{
  "n_layer": 11,
  "n_head": 18,
  "d_mlp": 2304,
  "activation": "squared_relu",
  "attn_scale": 0.177,
  "init_std_up": 0.0309,
  "init_std_down": 0.0033,
  "optimizer": "muon",
  "train_tokens": 440600000
}
MLP neurons of a small language model. Each row is named by its layer, matrix (up: input weights; down: output weights) and neuron, and shows model dimensions 96-191. Each number is 128 + 32 x the weight over its row's rms, rounded and kept within 0 to 255. Numbers have three digits each.
A block is one neuron, or neurons of one layer that tend to fire together. After each block is what it responds to, as a language model described it from the Wikipedia text at the highest values.

L3.up605:121182134159119088189099069128137129161126078152187132141106117163196165136130091114118113092118213160114164087156139160130119162119058170104157114086142093116171119118134125106062164116127074143105154155113127071091170083184162154142092164149178117173099121157086140133022135107121167112
L3.down605:095106142144146083030100128128070104157098136153131078143150123056126065152131152149107107104129107122169149122187082145120143079138101201157166085137109122150182101171161097128167101166161119118129133186171136099168157150163081125088167128127113166091237056103112092124168095075086175053
L3.up1711:115115138153120119142114127140119100177121121136191094127177099141133155115135092130138047090145149144092112134139171152119090104146134139086117117077188117131116158148114173135144100091082152144097128120141125100111119168111108141115157142128079132178154060091133134160136155114131202188
L3.down1711:192124125085143126152138130132135076126163140108115157089169168100125161091144165127107131100149096128170102075135112114107103132127173148142052133092156106152121150216128167147118160179118123173179092137057096076064201174058217122109153139117149167120156183101139145171114118099119093131
L3.up1926:196154120093092167147166133154113152172103171172141144109140148139154142132062143115162134099138113166107114168079115065133077115129120144129119083141155071181099113122101105143114154103079139154090183057148109138084166222117089121144082110134171157139139005144148147163110134135135188160
L3.down1926:093125119165104143160116096107135136113127134121137146122175125116051102152062126116113113112116116140090149119075180109150120129113108115118148098150153116106145172070172088116172096101128148139099101124098053094072138092142118079120078146136086155147142127053095163148122169109132123190
L3.up2240:129156097126129150131154119172103162121027118148130092135077123148149135167173122097124090187162182138102189123149112134142088088124131124146106110125147124134118097108144191035133143094139200115095133130078167114092105099139121186067145153154085116134146126108099124082106151085129097166
L3.down2240:172134179115092115098141165081147150105135092142084119096129175111171126119136132136145127165155118191062133140082137099101148119131154217135127136127078126109099121084142107148078119134075084106093176110146173092114175175087113109097023094114152140115149087093143076172102106172103131158
Responds to: Word-initial consonant fragments. Short opening consonant pieces of longer words split by the tokenizer, mostly " f", "r", " Gr", " st", " tr", as in f|ont, Gr|im, tr|estles, and sometimes "its".

L4.up921:171145100134103089145085076164136166136096142077155134095138167124133108094167159114089097104171158188126093084072110143130123114108151059088135084113069135154129109113149152108168197157142083171087076093199153143179088128119138118095118110207111115139104179128175104058128136149124120093
L4.down921:114126117107139081119077131125147100098114155137124083131150104086132155107054114153174105104075086136163094197123192127156068135155143111115148155133109086143177105140197128169199143151088112116140109133091138150100120124123138127128187159133114101172049080147178130185085067216171083129
Responds to: Infobox labels, complement-taking words. Starts of dash-bulleted infobox field labels (- Principal, NRHP reference, 3D model, Municipality), plus prose words expecting a complement: accused of, right of, ways to.

L4.up2107:058121144183139070055111110136137170117148133124103074121152106097084165110116149165071182082118165158156119066088155096198062172139136122114153111050141126139122162166107146108074107121114163167134181137184131105134112082132117127123134136138121109157076092077105158168103120133147135176
L4.down2107:143142197132132165161138168172183128145155153129137103176061128139073127143128153079171147114053139145110163117124098152106110089072133099133174141171096139112102144109181199137150071138165113108127136146120141132092183177069138081100086150112083138131132116108140151055102123106195121093
Responds to: Personal given names. Given names of people, whole or their closing word pieces, often after "son of", "wife of", "King", such as William, Herod, Aeneas.

L2.up38:114108078097148092114166107144132081117093104108149134098128210110113142137099152170126174127091126089090147132176144113139150139136123197159131160086169075179150118181087134108099142170130071133135132066123076081110171114121120182140155111099107147124118140155176134110094125161099126103
L2.down38:150170125150144141161181156074160155133101094146080129149174177108074157115105159128123178137139122095145180177108172145089124122063162168135119101147083142125163169043118142105179097167130103138080136074232070154082120100112143100144137169145106143168093164134158132139133184124173079092
L2.up911:199152115128135158156094088130139109135137156117086142141098156182122116141119110130143148142087106129070082144124128128109140149185098116129109132121128085147135138121118100185163107079131116158121136142118138107092075130121154111098095101147144130108136121093098133073089114070076197151
L2.down911:117150129087094132127156168087086131075138136114088112117130108137093164116158146159104130158136147108096118166133134167115187153121159111106118179080069157150174157149138157129129144165178150132138132086079107121134143122139198117128141067056086101136105145069183113138173150124154152157
L2.up1710:078163127078125092138188116132102077155160125100142176090115142077080128097073164095151120114119149127092101124091102119162139135125114103182140165107136081114098117176157149165144122130113129109134130165072143155100125127195162076178138144079190127156108179105143119153116131173154095069
L2.down1710:107128110129145110136074129116137155135131156144097094171129130136116119149109152186102148109047080120156162171087102094084154129101159140146085123145067169122158176089136091186143118142093093148113128096148099134136137066117134190112150040167125133093118171122099108122140162129182217121
L2.up2027:126113127175136155145105085112158115095174136103108089111135157127101120049139087075103105113168105165121144163087111171135167179128164139134101184127175084136115135099118117133136121088113097191116169156121069107074134105081097188126164162185107100111157108138138105191124137145138123119
L2.down2027:136138132091116126081102167166171055154099129176109145205167147147081143164134141199106115178138162097113121138091080084143120154121061145111131140162134141106103173141118119160149144132163145063086142167132136150181133169136154100132055117145131114122121104141092155111118098109144136121
Responds to: Table cell entries. Cell values and separators inside pipe-delimited stats tables, mostly zeros, pipes and dashes late in a row (| 0 |, | – |); rarely a mid-word piece like ch.

L3.up254:118106162115163166211178180138106084151158107164133153139173168122076130089139124118144111148082106098144209095113093155124120172146139036077098213106172219094106168085104143166199142178088115140174040133131150121133170082140081128158128114075130188094113149143137109147133125123152126095
L3.down254:188122054102146068180096110159119107169096135165097095097098121132136166124134128101074137139108113146121119167158169082135169135146133069087114048133151154146190117136080150065168174104095147110117164112115105154073146139084140177143141140150173131130154181143112167085151151161084125132
L3.up622:121180145069144118081161097109149143171122112168162132107120127139163129134112104150100093139106115117073208036098170135110086162146139122097183160085126113064142126125157108145083135115073164149105147176110090148119122206043154092115112198148123092113116153103102086098166139152104128068
L3.down622:173073118117175123067114127035095132111149107177064196106130106039151103101100100162117133186079131058180123038147108107099112115094141083099135152103118067182148113166108147128093151159110149116167063132153147098166155115106087080097100161151143147088106109137088124149158123111124156094
L3.up825:109146119140181163155118063108149102114139144121083115132069128110118153080129133145105120115129133129130089167161126134159113099191165190138169104116135134117103112118122186047146079216096154218109065102131192061088151120092111089249148125164141119148128171144113173175176124116094091129
L3.down825:093089170167117164145177127130109141162153165125145109116150070089144116086149112144137149125106126116154167110181109126246153129138091131063192174118155128184114104106082138099127138139148124075078106138085115182123119134129192145156131167163169118115096118101135086129153102146133106148
L3.up1601:116114133063094093126151156153121105140137120157149099137154119141091105199106080138099113175160082144090099094130105155156115154155113072146131116064147147166128089160158116019104112121105123165146155118080106130103150133132107035146089176127139114155133112129117120102116164104119053135
L3.down1601:088163189164133103155146157089133140114123116120106085124166122135145158075097154204101170118159155108138158117163164192108140104131154133145099126119131117193122088118167083115136120164129175114085083131098153094143175138171134112166083149117105107158130136082160135099067118118100145087
Responds to: Ordinals and split name pieces. Two groups: ordinal words after the, such as Third Division, second position, seventh-place; and word pieces inside foreign names (Tahir, Aamir, -ray), often at accented letters.

L2.up469:180153128091068095149153130083137138144107096162147091213137132168121127135123185128095147102170093136114135144092193092120062115120084116088132143131127134097089158177130082127117146116127074089147134045111114114116106138139096121140111149107102231127074082173126086093135102129104143148
L2.down469:096177111149108155208145085129051127129155088146112137153184115096124125157111128152113169114147095116106107114076136104137120075135087163161097129118173181080160154080166138106150166136140108122156170134128113120148137097155118151165101118127143169088156150127144105133130151151163142148
L2.up985:094109093088113057206164133120136115120090145100104155117132131110145105159129081102044134080152085120106187115066130081123155141084125124057095149168124138156140106141108177129130126129143160195137156093121074110153120134121136107109112120142124183090186120073133152130112153101151142118
L2.down985:131140142101111162152151132152089117090130139137094100090180079101120127104150158153100093126106139099120109087125169144071144156116149118146133116157138143124127163085121158134131168172193144137141139115184107100098117138118097115139088126066168160120113200151133112114121114088101139154
L2.up1033:118115155091150155103123130123136113188197123118149099122106145091140102163144078102150162096159095114148104176121147150170117113128159117088171145126151148074157162121101135077074113151179085132157125144145092140083140152147089098149143152154145100122177082122174148152118175121163163159
L2.down1033:152113115080143150191114133104095161108159154090128134153110207091107088145085173173155089159153128134101083076126100104112104076112151160092080119152067112109175144061171141155102125140061134134184093093134156165095132128112169173149124147166133132089151155173150131124215123157078177152
L2.up1688:153124110084181083178142141142143115148126129148150138115159102153095088078103161168079145104117123116123169114149173113144183135156117128103094133122094124131121161163089098209125154080102126097154129157106144107134172091155054124168092121134138153144149056134116154092129096095066140092
L2.down1688:096131098179048136125105159132152138077148110082121134131123090060092069138085087104106128105095160129108176138102108126164072124116115096130148097115140160134109116108163131052090121119136121108126200143146110127044140185126142149134097140124122166179103116118170127151089143133087170145
Responds to: Word-initial F fragments. First piece of a word split into subword tokens, mostly f or F, e.g. f(ody), f(oxes), f(used), F(ounded), plus sp, We, Se.

L2.up512:142118161160060123160129170107106063154122122187110148138071161114042182128080113123206164117116131184161160110117122137099126071106135129147142156153099100146117124157146109157104160121122142130142092157145099147068147105120164089082129079166131153157167112139190142110156138146066120125
L2.down512:084083089133155140157099146099089097181118090169169079087063139173120162145214159095161114158113072079095160098145097101115095134038176083179126100159064130165106076146162083163123093126071147144131107063202097094110183064101135089124110148174159203150153078117109136109101167075125114126
L2.up993:043126148128121130156189113149133132147156160156146105108097061171101128111078143141141123155074115133106191151130137101063138138094107167132111155100091114102138132111144104082062102140165118182188120101130177163058133141080130102170051073132121140138084157117137134160124124088103120114
L2.down993:126091139141161146156131139127105079111126086085191107121097123100125149127136053138168153083125096109117155123149102122123146192146152129204107115130108114131084166121145094129148183135114128135106123133159099115165168115142142118123093124086121096156066110160201162167134144091121137059
L2.up1946:107201138144121153105192117188121165177147186095146098144180140160122181137093157058118129169089182093119100113117118088166054151119117064101149134126124148090096136084117128090125155115144137094129173178167182111119126147083177144162149102113099119112091134121114085107068124144183109129
L2.down1946:113152089060159158134147161176152167124141102116129151137110089143138210096111117092108190095181104118120115122128154104107188108178120104033115135110092163162089106131111097107137157153118141088111077138202112165110232148134133140187161034123090091146133233164101089156183145158153120141
L2.up1953:100170131116180124177154131156163168165102120065150121105059085142115088100140161140114120125119108083142097098113108129105097181151093124123167156093205122148137158154136127161102177084097118099121154111150128103035115140113142130189150104129149130121063141142141129136134131117083102099
L2.down1953:138151153143083115092116185120109148135065133136094148104138147105059108107087119149212145147094146130127161137115105131170171029124109113162137111069181149116135114122159169169140116179141112157090096159117171160132137139081127111117157147123121127123149152128110132151101088152111186125
Responds to: Power, war and state words. Nouns and adjectives for rulers, wars and states, often capitalized after "the" and starting a name, such as Soviet (Union), King (Edward), Sino-Japanese War, rebel army.

L3.up909:067123146093085136104096108113104152177111069168104174081164113138148128137128166098138089097150108144127184110177063104152126103062123176090122081162155109142147087131054124080129124132112133107112109109144136125130124127175154146167122164166063126083100093149110095135080152127095113076
L3.down909:157171138116090167118165064104161137085147087103125161139089101135142124156152153140162145139158101077210142112091195133104142097155143117110209160153132070117138108143150144125140144122075084145105171185141104146129053094120096140160173091129117114121066124158163135123111182063135066125
L3.up1239:116154141144173129086132092127108083138159213118152121110140107123136165180163117097120078118099110118133127120104167125145088140121096142080102147076135123122137112189048116103080111129081153170084160137105139143124123178122131136046133084196117122111106083162055082125106139127155148046
L3.down1239:171139113115104133173114162145143085120162089086086086178130113117163109168105122147149220130099143119095126156089102136138133146104127088148134164088117075133105162121196076127113080125092114118134140108094144135147151166101130106144071114155150095163123165147121174149083115134130092139
L3.up1912:110105124129125123110117054147119185159126101067148119110165117107195146116190099093059090132121110173139142134100095117161145122098093164114170085101128078124122108143054155122125168180043095138081076134080156151145142124125103111100169158132113098132132133166163143115129140087098103075
L3.down1912:177116077116170139201163080121153108111150094161166226183094146151168138111145136143141160153117130196164153122062137137160102121098129066137183127169096123160094174085143175110117115124162112184135134103043094204099137129148092121097131085119127089125108174125144178133126170181117104096
L3.up2021:084140117150131086157145196094165134141121114131107095080118084100164128168112165105101134097097113127152167120130166080174165088132111106138116112130190128119101130116117157113076162129098094140164140141141123145131131139134143138124149125120108051154107128141167112149145138207151091131
L3.down2021:206110125141093184170102077101130164116109146110140115100083118071101109191113150132142145117169156075129108176158124129121130090142143117194072126082140079134110070134093083114106146122100097123101123187095068129091104154101087133145140082076132112209156151134126078168136114193110118111
Responds to: Infobox list-item dashes. Line-initial hyphens starting "Field: value" rows in infobox-style lists, strongest late in biographies (Spouse, Children, Awards), also cast lists and sentence-opening words like After.

L2.up214:098167152066090144130155144142151107118108103080138128187116045078086105077125171107102162115096082162099118078130139107106118138106131135204154142121132125185187091114156141095151123076139118147140135059138068121103140128128164187139136193103133132093144126124109056125192132091167119187
L2.down214:150185112106126163103094159128112179151082136126201117117165176116099160144154138144055131090117158113086111158165135163133071110061135154156166113131158122133158162142151105113169114109145156134148124087165118242145105107185123124076121062110163151104124177158167095148077162177131160157
L2.up947:134125144125120120150141139150120156202157181162101187133134119053150179136158100139113120123130129176076129090108173088113164106176055150118168150132123073077159129070091145100151152184167087098126173132129090092143114113116123163146129134095174103124123107112150177125145113097083139140
L2.down947:153166131105116101204132141027144115108096139170129129127148110153104128075128085135142141123155093111166153129108130102150123132107166118111171119108103131081154093189148059115086166093092093133087171070123078113158102156172161079104114078085098109145117095114145115098159151101190122141
L2.up1082:143153158152114138129107144107071168141108171182105137150131112102137137091113102062113125156105157124135096128127135171132064135212093166123099166036140121135069115148081113077097117181098185092091052154071107141125170105113133095115159182140129102128117154178083065093168112165175139137
L2.down1082:179098106210141156129129081110101117116103138148120095110099139080133175153180127134167174130074047119130114140104086177140191122143122090115135133045124136125185163086150075046105158149157133140140122132109162062111119145112172091142114156109132162162159186165138074154146140116122128111
L2.up2017:168152101068114144103153084123087093146108071131196185052166152107099160112123123141126125106179149137136158094090161141090081104198103112155101157181138139113155147172106121152085140106118150144142141140098132147140150108123112135142121095103153055137166144143079105110112073131133128114
L2.down2017:134132150173227136103160121164178128120128075131115139131131134146124145147135107166075117138116105098131134118160125135064159190158177122060182125117105130199175160087138171110097087132201120113126070167120142109237096141088157141178166172110154142192092119164150118140129098137126106072
Responds to: Mid-word pieces in names. Word pieces in the middle of proper names, often right after a capital initial (G-ret-chen, Tou-ret-te, G-aul-le), plus diacritic bytes in foreign names.

L4.up1272:167178137108082118138171143140113072144108136118129085091179127157181154121083176097141106147142106134112099136061180074112118139141124191081101154148118104092153145127161107099143196114136136149108108090144126142128153188136108165179077135132129092140087103133152151147121200181102176165
L4.down1272:141140129145104082123093084076082134109130120156131131131098179106128116176106044122112173115095110157044085139113126176104121119078114138145088106141123142110128108016136058145113133080148112114083143145145094124143142157120119095138087156150098152129171117054147131132142190158131104117
Responds to: Word-initial fragments, esp. "f". First sub-word piece of a word split into tokens, mostly "f" (f-ate, f-lesh, f-unny), also bl, exp, and sometimes pronouns he/they.

L2.up459:081202085128068137113120126099145110156106121152108087119070113129130134103127126183168146168159130133099163167129077090093070193132155096096145163162167130091081111111145101115111173109110131096109162135144152140113045087156091208122112125138153124132095117151088089181150104101132098166
L2.down459:152170196106143109120193141151119141143135092134087172119075056164080143073107132131116149086045078125142121165137106170104110121114151123171126117108064198081142194147090049126119154121115172144148074158115158127133167144116107076147105154109146145156098171122098112139137108143124116136
L2.up792:112131137143211182099158117065137141086132172097113119135073087129101206145098143146043074145153159161095159096128163144198081076107158141136111139117194152132117179162113081099090140104152129152084128147146109130119115158127127133127047126195097156119160120105117176128141122096096154165
L2.down792:168117123179149128083146150188103124166147128101068076182065111121107142147077160121132152078147115105109184115140138159120041150137133066094150145101090142123138164138108095181118124100157158120132140109178131111139107144134140124119095123116097107144076102112123165140125121110119161114
L2.up1190:130107119133188204098103083147165128129168078136084120074124144150127149125181139103103113120118105160156107114140101084088090138084152110167139098167179143133097135141077140123120130100180154160119132068126030089119083089132141115200123134204137069146173108136147153120136130164166130183
L2.down1190:138110153153132091118110076126094178049097149136112110133117123115151151152149151159094192136138144149117156148125073149145058151158121126132079178147099096114086120116140131101125117179169129198058145115131129165108106093100105096153068138143063180161097100170138140098133119139116098089
L2.up1922:128095131119170185156091118122111101088177093161142112058068149126138102041137105150147158116162146151145149106109125120142145142090150135176092093125171149136180113150132144114147173142115150118149131141111157133041137156162095142143111126143092117114131112174162175120171167097145086103
L2.down1922:162162133160115171115148202152087109138113194117094091103182130129121136139132113105145094176138100111165132131180180102157131114083126146183138159081150140155079172141103131145107117091093086138136135171137164171127161124155127107125057114131115102113144099104112089120106138198100090121
Responds to: Personal first names. Given names opening a full personal name, often in table cells or name lists (John, Louis, George), plus some opening pieces of other proper nouns (Ale-ppo, Caes-ar).

L3.up240:120145148132157111121120143156143039157118179114184181176125064191140122108092114113081167131141136115094111113142091158101123179148110119075102140112147130140113146094092131096177099145177141110114132095101123106146112166128064200144104137145149105131082125189129139102134103083063164128
L3.down240:178207161112068165152152115110108120127144105100091108157164228147120119094142084138120130156078140131113118094063083107149119121152132117110095074146120132104092142072167142182137119127143124137152093166159057145162173149162137174182143137155119093100135102099057115184079122158145164121
L3.up509:173106079171127156155165146138185092147226103114200149118064124099104160119140116149129066163117125108187168114131111113133118123172083160121143120167106145126118113185105125102156180112161112142082121159140107126143174126138106130192078090124176072142080112199179122105172158172093113165
L3.down509:145111109135161122152075125154134067094095110118153117078118161110156090194087154147106133123159166133134117081130165119113115073130167132096096102115123135156122107112088092098141106082115141141097189118087069076162119139129118135139161121115119113175105138102156087103162203177161147097
L3.up1367:155169073104112129174136120151115103132156104120104123128156096111161150147103180091153130100122123131125123130174157154118129069090098088189152084132191146105096106163085154105153126094091135130162141204119129057131102135111115184146151145163185125119087170204155127110159173117118146152
L3.down1367:152099114205100156153125129131078151149147113124091147129124174114151139126122149175129132155129095086182131133138115139120175087149132083124118120175090103169168203178150100103083095100147143135050163088170121195153164113101159119168127124140109112152081135182136116109121146111153162075
L3.up1403:155179146137151106118124073181104139155127115171068138121146099197124144199084123119139091129177218075107094116103130135141081145165148147077121145154106124112120119137148129178105115164116114183151168092106169112067131109114075113170083152118111110091139133172068154073118137168109130184
L3.down1403:135151181151147177146117155114117103049142044129108155149133191108136135043089116208143115136112079165106132156132164147090140068079098096132124130191160152115117168107141157134120143131177183123142083158183127112150091134190114122132171128198152155138100117123139142100192170148170177125
Responds to: State and military institutions. Nouns for state power, mostly after "the" or "a", such as military, army, court, government, police, United States, U.S.; weaker on stray "U" word-starts.

L2.up273:140100131120099149140098139120095107121131096092112161186084119153097159085123223132118085164132171090117105153098154142186127143182149152127163053145206082104189114184145097092086086114170126107146127184188060089130165160105132121145106091143148070160101162136064169139177097202094105088
L2.down273:119168118116071156226129134064098155070127146133128071144136172150143095158131080124142176140176096143129140122124102144135118066106095143088068117110131150100156131122088148152126179166110102135079139143179174119115133100112121133133109163121101105117142101162141102085099085115156070092
L2.up495:109099115097132182122114142125124172177137095076203114104111111091032124118100168164126114176110135091107145129110168124117141112154130151128125126121132092142120133110136086102060158134139161151115128141171169138143222106087154188127097126066095149146072099164101081168031147070112112142
L2.down495:179105157146109151115107089115088163145132091171099073192191123148122149092118130095094101124164118110144139155105098111091116121150150053132114140065129095160151080131106151146149154168057108135153149140177199109160081132117133109152091154089152130121098212170115121125089160101163114190
L2.up1240:128182102161085142110168140162100087167121094129133159130104133134095118156145181172158140105095067110150114137131115034131105134127144193178108132126089143147131112153098120052050128145135133083154067140183154135104147129051116112104084114187124130200170134142107143111073128198132093134
L2.down1240:095146080158053157138067187127110139099120085112160130128136161103135150094158165146132141168156051192123207110120207132125201107174083154131096137092140100164120099124105131062120142141126069099156086127191097126190099113113136099147131183125164131157136128176131150081079090115075143131
L2.up2245:082134151096131160152152136127124121116116071148158103115106110130107173118118165154074177125115114094128155141096139170138107112120126219136159179107139146136140118142201140082096097160119144091115102144084186128124178109118102089174124130130134094146100161051172166120169136086160120151
L2.down2245:145087154143128160106142105155168109104136160156113113147166134140088139152119135133107150165129143153140167117154170109129108108100189104095135122152114099129185098084131118142119135116079132120051137120148098109137150070100047103136136164133091171159158120158106064090140076167113084156
Responds to: Table cell separators. Pipe separators between cells in Wikipedia tables, mostly right after a number or value in sports stats, scores or track listings.

L3.up133:107158144203079161209183165130167233111155162129070144123135202205110151147123105090135133143039121130137142097130141125142131177123148208160024184135138113093116082150148130090063088164141112119133073105177108112077084042154181125132105061153206047172146107169118152093153084209149197124
L3.down133:135148148103117123153114109182094118099101119105144118053213128145109153113140110122119138132212175122096129133159107082161073093109124167113108101093084190105129152144094106093132094164078139152113098134108139188170081122164093086152107085098136132141073105110067200162092141106125127214
L3.up246:130180152128195125156138072168161148139138085141093089130129163136097122090089130164101161115122186130125183135116176159156137223185155196140104147160132122097129114118125112135112063071140127158137178112140134122100131101132138123161146076126175144118100128120167131148164094127074130132
L3.down246:160157086135126157140178147182112128088152195117048163162147145126145183152132075164203099143139079111165136108152131141098115147125124171154128171086129162170106210135214094112155148181112168085104046151130108113107147126135161154154111145120151036107091098098098173085152126127163098080
L3.up1266:190111117133117134134181134138136132117104126121078150126158201199085089113149184124176136110081121100082182114135121123124100140094112162173065083096110128094148144136132096128110168141092177136110070091149024074177130091112150179149148047127163116142138077161148148167120069157136109118
L3.down1266:132120116143107173142159118128135198092114111136076159120122155157078152132093118128093165188098148132173163129132153098157128173035103208152117145070116145144178107180155161129150117126160158175114147173107096092176102110112138084125146110117178144127151103174117087115104092083181147157
L3.up1575:133186150121123076112170129149099172042146122082178142108123086148127122131095115154107136117078075171164129116126091110136133121155111154144125146112118100178123076113168186110094160123102156116087133094130108143121054127102136095177118153125149174191158161154122188125108052156151119121
L3.down1575:106184174165185255157088157115119158135120132121151103072163149155068109117122138149148140192134163081132135071163128105171112089149130132082109133159120153149153189214143108096117094116123104113081083131137113138127058126154102085130131099127128069100152137142084146158148176113123115127
Responds to: Table row end. Fires on the closing pipe or last cell value of a wiki-table row just before the line break, e.g. "| 0 |", "% 2020 |"; weaker on final list items ("and Milos").

L3.up333:120117167155071156194119165168091117150135120163133131117130107141122144115073156086093146108056118095100156158121109145136156110098075175145154177166150115158136182148120100121100181144166094180105073119128127064172152144096120112107118110107120206132067100149124102156115172083150146134
L3.down333:124154122071122071131098139173091186102105117149079125149141169164208121089099126149126132161159063113080144156160096105149156124110092107115139065104109152188084112110100136174136120136092067102079186112255060127124099152098170129099082113121171158164208113087146151123152159154138125123
L3.up1528:126127116088196116195129128202189077080095091163159117095141184140103143189119099135173151162104141083143141123175146113158151103100075116123136139104100109074171134119151127103127145112125132108096199094166101145129168088115151154127145092162136187148137133105156139144162167112108128157
L3.down1528:101113097128133149134074112160119141194086172110125091119119176102131095189155092154139150111193120182119141102170125129186153078141157106100121086146088116171134115117178132134146123113067088191103120148212134174113132163089155124098122124136102126079147045119112101173121125103133090156
L3.up1649:103082156188159176110160145114133096144107112089154147150152146107151086079132130101112152110085103146121118178176192129139186131134146135165090126174155164141153137109097090063100120119168114115139089111136077111128141131142119148090183162133131087129080140149081127115115125097070174129
L3.down1649:168132109147037138117068180108126177100040105155140134174114116126154049125139101160117118140167066192122146130152146116176183099134099118074158116218104141096145099156120163090173144136110139132163203092150141114171112132131116105160140101132176136123136134118111056101041117093139151153
L3.up2139:124111153072137105042148191106141141121140100161144114137129096139079145119106108180067143123108084077181126151124118138147079166175078125150119175112128130126137135085157080187127089190157105143162107190139120120118117108121141158138117078084111135098088152094184115134172135144130132142
L3.down2139:128088136137167175095183096141160113106075172157103092144130153175115112129072131147164142148156128135064155111154141138131205159101150137075128085121122094136136141087188216116159147135097143098098125106210120131224185096136133123119114109162104059151124087137083108118087117127133063137
Responds to: Table cell separators. Pipe separators between table cells, mostly right after a number, as in 17,537 | or 1592 |; weaker on semicolons in lists and on the in prose.

L4.up1077:067123136085091104162083164154079154137115126070125111139050138100121125110134091108056156175107090128133125153121198193131175088184163167104169143098110097161146138132153149104121086085099138183173141170150149122096153093114110117167095082216103110141090124099137150103108129103130131146
L4.down1077:196130064132124096140100125107144122081115108144123098204135180108133117180151147184122101125156107125128169158166162146131169103177105108100136092132117099121117097147093161127154149105101162060061141112144134178175154047069139087154115133178153130173136183044112108104143149151115144150
Responds to: Table pipes and articles. Pipe separators in sports or statistics tables, often after a number or empty cell near row end, plus articles after prepositions (with a, as a).

L4.up1990:131178161159163140129173144128160140088089068128149128163125128102169140148148144147140168126098127081118145109207112133149101164143139114138116192087088118074132113164146116072139083124062071120164129115147079133174182116131128146100121085114138145100166137118102166086084116121193145169
L4.down1990:124133111128081047169054110145111135176164134132105178108095134080117132092140128077097147121094130103130161154151101160076110143132155128097105125120125115141122091148145167093111038134151141121054131131089186117131095124102109093170135136142154148098155090156154146176118113093110129103
Responds to: Late table cells. Cell contents deep in long pipe-delimited Wikipedia tables, often the last column: stat headers and numbers such as SO, E, GA, 0, 3:.

L3.up149:105089125156084159083111116156046105171095112142112127101101115207137110120089132102136129133063157120197138122133133142137100149104128162104138102125120085123078103161125105159146110150150150138161143154156098122162118149136161156087062120168120145122129147182214097143134171158120099110
L3.down149:104094167101111136089121149118118155158136076127160180120074143106070150121137102110185139107136112094139175127095114179188134160117108136137128132097146156150103122124114076103157132083179128115162151175064117131154168111153129059067134108099131158173128126136143161123159133135114048130
L3.up553:160150183075121108096166082107170153106109106122183131105138076139135098139098156169127138130124126184084101114090228115106172165155171036154109135113130115112080087199118120133114160087110172128104124074158200159120134133144166132133067122147101116175136127093111113117143093193141110146
L3.down553:147200113098100121101076082145172179163109086168124106136138079216125136125084118132123119092153097127126141146105146094127143126116149113116133137088137110140105159160148144093132118131122137121182176097112173143179127169159119093033117163161096095114115117099121129110152164092111087124
L3.up1291:099149138165100123118166102155128140142094159123087158093117074121122131155135159117069166178102129099159066107173158110151102170176134120120146111154145157143118091179148114121072123120217116122119142164165124142171132129154151144136124112125122128107133117075128124110178139213111163137
L3.down1291:152097171110158110176158111099128172131124120133070101128113138138137120171058112126151062100152124105146158096109073137115136132130186116094147131116089121167078124116042173178165118174123119114196183120082098134114131179134076087092105170158078101106093139123178152131153187070161111137
L3.up1873:087113125161109136106142106145115221143133108128104162083110149115161170124136148142102062142143125144112130158106174104148153127157090132128157121126202018150090177160130096089108114081140185166137162123140099180150129077148150165071079162130103134091135132155143169110167136122148129117
L3.down1873:099124087127124134099149081151151099141147060092130185153062072170085138203113149161150203114124134086118215134116120152120093098135128139115189152172100140148171107161173112175128102164173156138146099136148136127177121133118092029129154141155096113148134113109145064132119118094165069106
Responds to: Name-initial tokens opening entries. First token of a person's given name starting a section title, table cell, or list item, as in "= John", "| Robert", "- George".

L4.up342:143186063150101157145135102142124158087102151164158154148077159193133137145140096139112123116110173098132078135147131107148124155133116152133161124103162165084150173081161153125099183095147081109100123185101081158109125142083148173062139087131173117120207051092118126099240101144091127118
L4.down342:138167159120147105072147105105104106123149181120104075184137121125095133116090146106180154121132111132138161122090131121172074066140092115130145139073160089153158115169180131122213121079132144144071102172074184099160162143050079013097142127093123145147091117126143124186164139084093146143
Responds to: Foreign-word subword fragments. Word-piece tokens at the start or middle of non-English words in titles, names and transliterations (Esp-eciais, Catal-ana, Metam-orph-oses), plus rarer split English words.